From a checkpoint of a small transformer trained on Wikipedia.
Size: 26 layers, width 384, 3 heads of 128, MLP 1536 ReLU.
Architecture: learned positions, biases, normalized queries and keys.
MLP neurons of a small language model. Each row is named by its layer, matrix (up: input weights) and neuron, and shows model dimensions 48-143. Each number is 128 + 24 x the weight over its row's rms, rounded and kept within 0 to 255.
Before each neuron's rows, "fires after" lists the tokens most often just before its 100 highest values on Wikipedia text that the model never trained on. A number after a token or word is its count.

fires after: " |" 57, "\n" 16
L6.up231 [131 151 151  88 102 130 141 140 118 164 148 115 143 166 163 134 100 106 138 109 131 151 168 143 133 134  99 101 114 152 119 121 140 181 141 145 117  93 145 121 120 115 143 109 162 112 168  83  94 146 151 175 122 141  60 131 133 101 143 134 150 158 123 112 146 134 119 115 134 134 157 145 134 104 103 147 120 100 134 190 117 115 130  95 116 116 121  73 136  97 129 140 122 121  75 151]

fires after: " the" 51
L6.up180 [152 118 123 142 130 100 116 164 140 122 148 106 152 126 161 136 137 166 128 119 176 146 132 115 137 129 159  91 144 121 130 185 146 149 185 120 121 165 133 128 118 164  70 130 105 109 135 135 123 102  94 140 107 110 145  78 153 114 159 100 116 112 141 119 143  67 155 136 146 145 110 123 114 148 144 130 163 119 142 165 135  75 178 129 101 133 106  84 128 121 128 145 125 118 130 129]

fires after: " the" 78, " to" 4
L6.up485 [125 133 128 159 105 130 105 123 122 130 114 117 116  86 100 108  80  99 100 119 181 122  98 129 143 128 122 128  96 127  84 123 153 147 114 108 166 128 116 119 110 125 114 122 105 115 134 169 107  92 130 136  59 115 134 153 146  88 132 170 167 137 137 150  95  77  94 124 168 133 142  99 167 163 111  87 102  96 108 127 111 149 102  99  69 151 133 126 149 161 143 144 134 147 141 142]

fires after: " in" 40, " of" 17, " into" 7, " to" 5, "In" 4
L13.up370 [130 130 126 165 158 123 189 161 138 156  82 105 146 163 143  79 143 151 120 129 117 127 144 128  89 138 138 129 166 179 159 139 175 163 154 116 123 187  93 142 111 105 118 127 101 164 124 127 140 157 173 148 124 130 138  95 160 104 105 109 132 169  95 102 154 145 130 153  96  93 129 120  96 117 117 132 124 132 136 140 134 172 146  99 111 114 112 119 160 124 130 125 121 107 125 139]

fires after: " and" 38, " in" 14, " or" 8, " In" 6, " to" 4
L6.up227 [122 138 149 106 125  91 131  96 156 121 125 111 113 110 117 132 119 151 146 151 133  86  89 106 129  91 133  88 105 125 140 173 161 141 123 138 140 116 114 131 134 124 157  94 102 178 122 105  88 111 116 105 160 171 163 108 128 103  80 110 134 105 144 116 154  94 162 166 105 126 109 167 120  91 110 135 123 100 140 155 172 164  92 147 132 126 161 165 139 140 149 108 146 124 106 131]

fires after: "\n" 48, "|" 9, " |" 4
L18.up419 [121 136 173 110 161 123 134 179 123 120 133 110 157 120 121 151 129 159 121 135 105 104  90 160 115 128 110 117  95 147 101 131 152 102 128 190 152 156  95 122 104 151 143 139 122 142 111 115 131 141 125  97 159 121 114 142 127 109  99 147  85 155 145 124  97 134 151 115 131 182 134 178 144 142  96  87 159 112 169 106 146 129 155  97 100 108  88 161  86 165 152 208 136 135 116 155]

fires after: " the" 44, " a" 8, " his" 6
L6.up1481 [132 121 131 141 141 122 134 153 162 155 135 158 123 109 148 111  73 118 124 108 189 102 144 140 138 103 142 114 158 161 163 103  97 147 193 114 152 122  93 110 150 112 143 110 121  92 108 112 123 108 144 117 130 134 123 145 132  66  74  77 128 132 131 145 152 136 120 139 138 112  92 106  89 123 135 135 114 147 120 125  92 155  97 113 124 130  94 114 136 138 149 115 106 146 130 101]

fires after: " |" 63
L13.up1322 [152 154 140  96  88  92 106 108 150  77 138 117 165 144 132  94  80 166 121 161 124 108 159 110 103 111 115 126 119 113 112  98 129 161 170 136 126 111 155 121  87 116 106 134 136 113 137 158 125 124 101 132  94 150 163 109 151 114  61 154 113 156 137  91  97 160 133 135 130 143 132 165 137 111 137 135 123 105  84 128 106 158 146  78 128 134 146  68 160 137 122 141 162 158  55 132]

fires after: " in" 39, " In" 10, " by" 7, "In" 4
L6.up1175 [158 123  97 126 132 111 150 132  89 164 121 115 136 104 125 109 116 123 128 108  87 104 136 137  86 151 151 111 127  66 139 125 131 165 150 168 132  96 134 171 116 105 164  85 122 129 147 125 126 112 153  97 133 105  86  96 152 126 149 137 168  97 119 132 125 129 118 148 137 128 149 135 154 110 163 124 163 146 136 161 149 124 131 148 124 152  87 140 108 125 124 164 122 134 108 146]

fires after: " |" 53, " (s" 4
L6.up1277 [118 122 115  95 118 112 133  99 144 105 139 140 130  97 147 168 143  92 116 128 112 192 137 133 113 141 114 127 106 109 126  76 116 102 150 126 128  95  93 109 151 140 131 129 135 106 129 138 105 165 108 129 144 150 105 109 128 124 125 143 101 125 110 123 116 192 147 172 154 152 161 113 128 119 141 148 110 127  86 121 149 122 186 137 131 113 137  99 116 135 130 143 138 128 133 150]

fires after: " |" 82
L13.up988 [ 92 154 158 155 126 172 103  85 150 120 110 118 160 158 126 134 175 142 121 142 120 106 156 121 162 113 149 196 145  64  84 156 149 167 145 124 100 134 154 138 144 122 134 138 143 125 161  43 167 108 169 122 154 163 159 119 130 109 121 126 127 112 142 137 123 135 108 126  94  94 125 165  96 153 177  79 114 128 157 112  75 119 137 157 159 111  62 137 104 110 158 102 141 134 102 133]

fires after: " |" 56, "|" 43
L20.up1355 [131 151 134 120  96 132 127 168 162 125 114 166  82 109 124 131 109 102 143 129  88 128 121 116 194 129 118 144  86 126  93  72 154 138 115 175 140 121 102 162 120 147 131 172  80 126 142 127 104 149  87 143 174  83 114 136 124 121 130 153 105 130  99 179 141 163 135 132 121  90 188 141 119 128 133 129  76 132 103 158 149 139 129 109 108 148 124 118 129 126 118  93  93 108 129 149]

fires after: " |" 42, "|" 5, " " 5, ":" 5, ";" 5, " United" 4
L6.up1330 [ 96 158 154 124  76 134 110  95 109 112 131 144 137 124 127 123 138 171 127 152 125 116 149 108 165 137 129 147 119 139 113 129 136 161 105 118 132 109 115 114 149  98 149 152  85 143 137 107 159 126 166 142 121 102 101 143 137 118 112 162 141 162 157 161 135  54 131 139 121 147 128 201 142 123 156  92 149  98 156 118 165 138 168 120 110  98 104  99 110 128 111  54 126 152  97 135]

fires after: " the" 69, " The" 12, "The" 10
L6.up1109 [113 174 138 104 132  76 104 115 119 118 141 146  76 123 138 123 154 153 137 103 140  96 114 126 113 131 124 139 185 105 122 163 111 137  84 160 158 123 118 127 147 171 131 101 158 104 135 130 143 107 106 124 107 106 116 161 117 134 145 119  85 139 109 134 134  88 134  91 161 157 131  83 141 116 127 144 139 115 158 126 129 126 127 137 102 139 136 112 166  93 154 115  97 132 126 121]

fires after: " in" 31, "In" 11, " In" 9
L6.up240 [101 121 161 103 112 120 110 135 117 127  82  95 112 116 120 122 140 133 141 102 118  97 134 129  67 143 108  90 137 182 137 109 154 159 135 157 127 158 102 137 125 198 125  86 154 130  89 138 144 135 114 146  93 128 121  98 103  75 122  90 137 121 135 113 130 149  82 108  95 127 127  94 141  80 148 108 100 117 146 123 185 130 135 169 122 135 128 105 109 131 134 143 142 126  96 136]

fires after: " in" 36, " In" 14, " the" 6, "In" 5, " of" 5
L6.up988 [127 106 129 117 120 112 149 125 118 131 114 143 137 143 137  98 155 133 115 143 105 124 106 139  99 170 109  91 159 104 131 151 118 165 100 155 147 135  72 170 124 118 139 101 113 138 119 107 130  93 138  55 104 122 106 128 144 141 172 138 132  97 115 118 156 135 151 136 126 117  95 133 122 111 162 120 125 116 154 113 168 154 120 120  64 132 155 134 140 153 188 157 143 150 124 131]

fires after: " in" 58, " of" 8
L6.up1325 [146 139 108 127 147 102 113  96  96 153 127 119 157 105 136  96 111 122 113 120 131 134 132 141 141 146 116 118 126 136 115 121 107 129 112 126 103 139  97 158 109 142 147 137 145 151 114  94 108 114 128 130 157 131 127 154 102 183 104 132 124  63 126 128 126 110 136 135 131 162 113 176 137 126 162 132 137 145 161 119 172 115 111 145 146 149 140 110 140 140 165 130 134 120  90 126]

fires after: " the" 50, " a" 9, " U" 4, " his" 4
L6.up41 [ 95 129 132 109 127  86 120 144 141 112  97 133  83 105 129 117 123 115 124  83 136 101 139 153 120 117 101 164 111 137 129 140 162 113 117 130 130 138 143 118  98  84 161 103 134 117 118 156 112 106 145 117 119 142 115 206 136 116 152 182 102 123 116 152 131 117 145 112 104 116  90  90 143 156 111  83 129 118  97  98 173 125 132 149 145 146 114 117 110  81 142 122 143 103 117 128]

fires after: " |" 58, " Home" 4
L13.up1065 [ 84 158 169  89 101 119  77 133 144 120 126 143 125 150 164 104 141 160 100 117 141 140 154 117 111 114 138 133 103  75 114 153 163 161 140 132 136 146 136 102 115 141 174 103 173 120 151 133 144 150 132 161 117 126 114 106 184 116 108 153 138 107 159 123 101 151 132 112  98 108 123 185 153 132 145  87 117  94 140 114 141 121 160 127 145 132  86 124 107 116 138 140 123 127 100 186]

fires after: " in" 46, " of" 10, " New" 8
L13.up34 [114 109 132 130 146 138 122 143 106 123 111 130 172 137 124  72 113 144 138 124 135 134 137 139  96 109 101 102 134 107 158 111 110 180 111 143 141 187 137 143  81 129 141 135 119 148 104  70 104 141 135 125 141  90  59 123 148 121 171  86 134 104 140  79 131 125 115 171  92 147 117 124 133 131 172 181 140 119 119 101 132 155 126 163 137 132 143 112 126 129 106 156 142  97 134 139]

fires after: " the" 28, " of" 8, " to" 7, " on" 6, " from" 6, " by" 6
L13.up859 [123 111 100 106 150 105 116 125 134 132 154 105 111 137 110  92 124 159  91 139 150 176 161 168 121 169 101 109 176 134 125 118 161 146 109  89 128 115 109  98 160 130 136 101 120 139 138 136 128 159 109 102 125  94 145 130 149 144 140 124 117 126 134 108 184 122 166 149 137 100 133 126 121 106 121 109 142  87 175  92 136 142 154 136 107 138 146 126  91 158 119 118 136 136 151 116]

fires after: " in" 33, " to" 20, " of" 9, " into" 8, " on" 6, " for" 6
L6.up691 [145 153 166 142 116 117 155 147 115 143 125 139 158 124 111 139 117 148 115 114 103 115 165 118 161 101 125 113  97 116 113 107 125 160 129 150 141 161 143 140 141 127  91 143 111 134  90 118  96 116 139  87 116 114 158 134 133  70 142 122 142  77 137 104 105 114  85 177 120 168 113  87  97 124 128  82 138 158 142 120 166 141 126 148 147 154 130 110 139 163  83 141 115 121 106  89]

fires after: " a" 36, " the" 21, " an" 13
L6.up672 [121 109  99 143 144 107 106 145 147 148  97 138  85 121 121  87  79 100 140 122 129 105 117 134 116 129 115 156 137 136 147 112 125 127 143 127 146 116 143 159 132 103 179 106 119  82 103 153 100 155 137 137  96 154 129 146 128 123 109 155 120 117  93 137 159  89  89 108 152 115 113  91  98 125 139 146 124  81 105 113 131 126 109 107 114 174 166  97 163  91 172  96  74 130  73 153]

fires after: " |" 52, ";" 5
L18.up585 [174 123 136 158 104 126 132 137 123 108 131 148 120 127 139 130 119 147 119 132  83 120 113  73 136  88 151 120 134 130 102 121 123 128 136 164 149 133 191 123 157 138 123 157 116 130 149 112 132 121  99 125 136 105 119 116 130 120 127 113 152 148 162 200 108 134 162 109  91 126 156 151 140 136 122 167  90 174 101 121 160 130 142 105 133 117 135 132 154 128 111 152 132 121 125 166]

fires after: " in" 40, " to" 29, " In" 7, " the" 6
L6.up958 [149 161 143 106 120 104 113 161 110 117 122 115 158 173 187  76 119 138 103 119 105 136 197 106 100 121 136  89 163  94 151 133 119 155 160 171 139 121 153 144 136 123 113  99 119 160 136  88 143 126 122 118 124 147 114 167 157 149 144 130 177  99 131  95 109 120  93 165 149 140 133 127 133 128 176 132 167  96 105 122 124 141 122 154 100  83 128  87 124 187 134 134 129 190  75 118]

fires after: " to" 19, " of" 16, " in" 12, " at" 6, " from" 5
L6.up1238 [ 70 117 104 139 120 159  99 102 133 170 123 137  87  98 102 133 108 124 150  75 105 149 119 129 141 114 168 110 113 129  94 131 152 142 117 133 100 158 131 137 132 145 163 124 120 114  68 123 140 145  99 128 131 110 140 109 142  99 148 129 129 112 103 131 147 134 153 151  77 131  92 102 137 110 151 139 169  82 123 151 135 153 136 137 115 175 114 128  91 158 137 117 116 128 114 124]

fires after: " and" 53
L6.up816 [107 111 165 134 138 130 178 105 154 121 116 102 112 115  86 170 123 109 102 170 112 105 143 124  79 110 158 130  98 168 107 155 127 136 156  96 117  87 114 109 154  95 163 102 120 145 153 136 107 130 112 134 136 126 115 175 169 191 123 100 140 108 113 115 101 115 124 112 103 153 148 138 122 106 116 152  93 136 174 107 153 123  99 120 145 153 139  81 153 159 131  99 102 139 108 129]

fires after: " the" 54, " was" 9, " is" 7, " The" 5
L6.up1483 [113 123 120 134 132 148  97 123 127  99 162 109 140 121 135 120 117 126 115 117  91  95 116 104 135 124 114 117 120  98 140 139 204 146 124 119 114 122 130 133 165 137 109 126  86  96 127 123 139 104 114 182  99 136 154 140 143 118 159  87  90 140 127 142 116  79 172 169 148 129  98 108 113 141 145 181 116 113 117 126 118  94 162 121 114 112 151 150 127 134 135 115 164 132 135 154]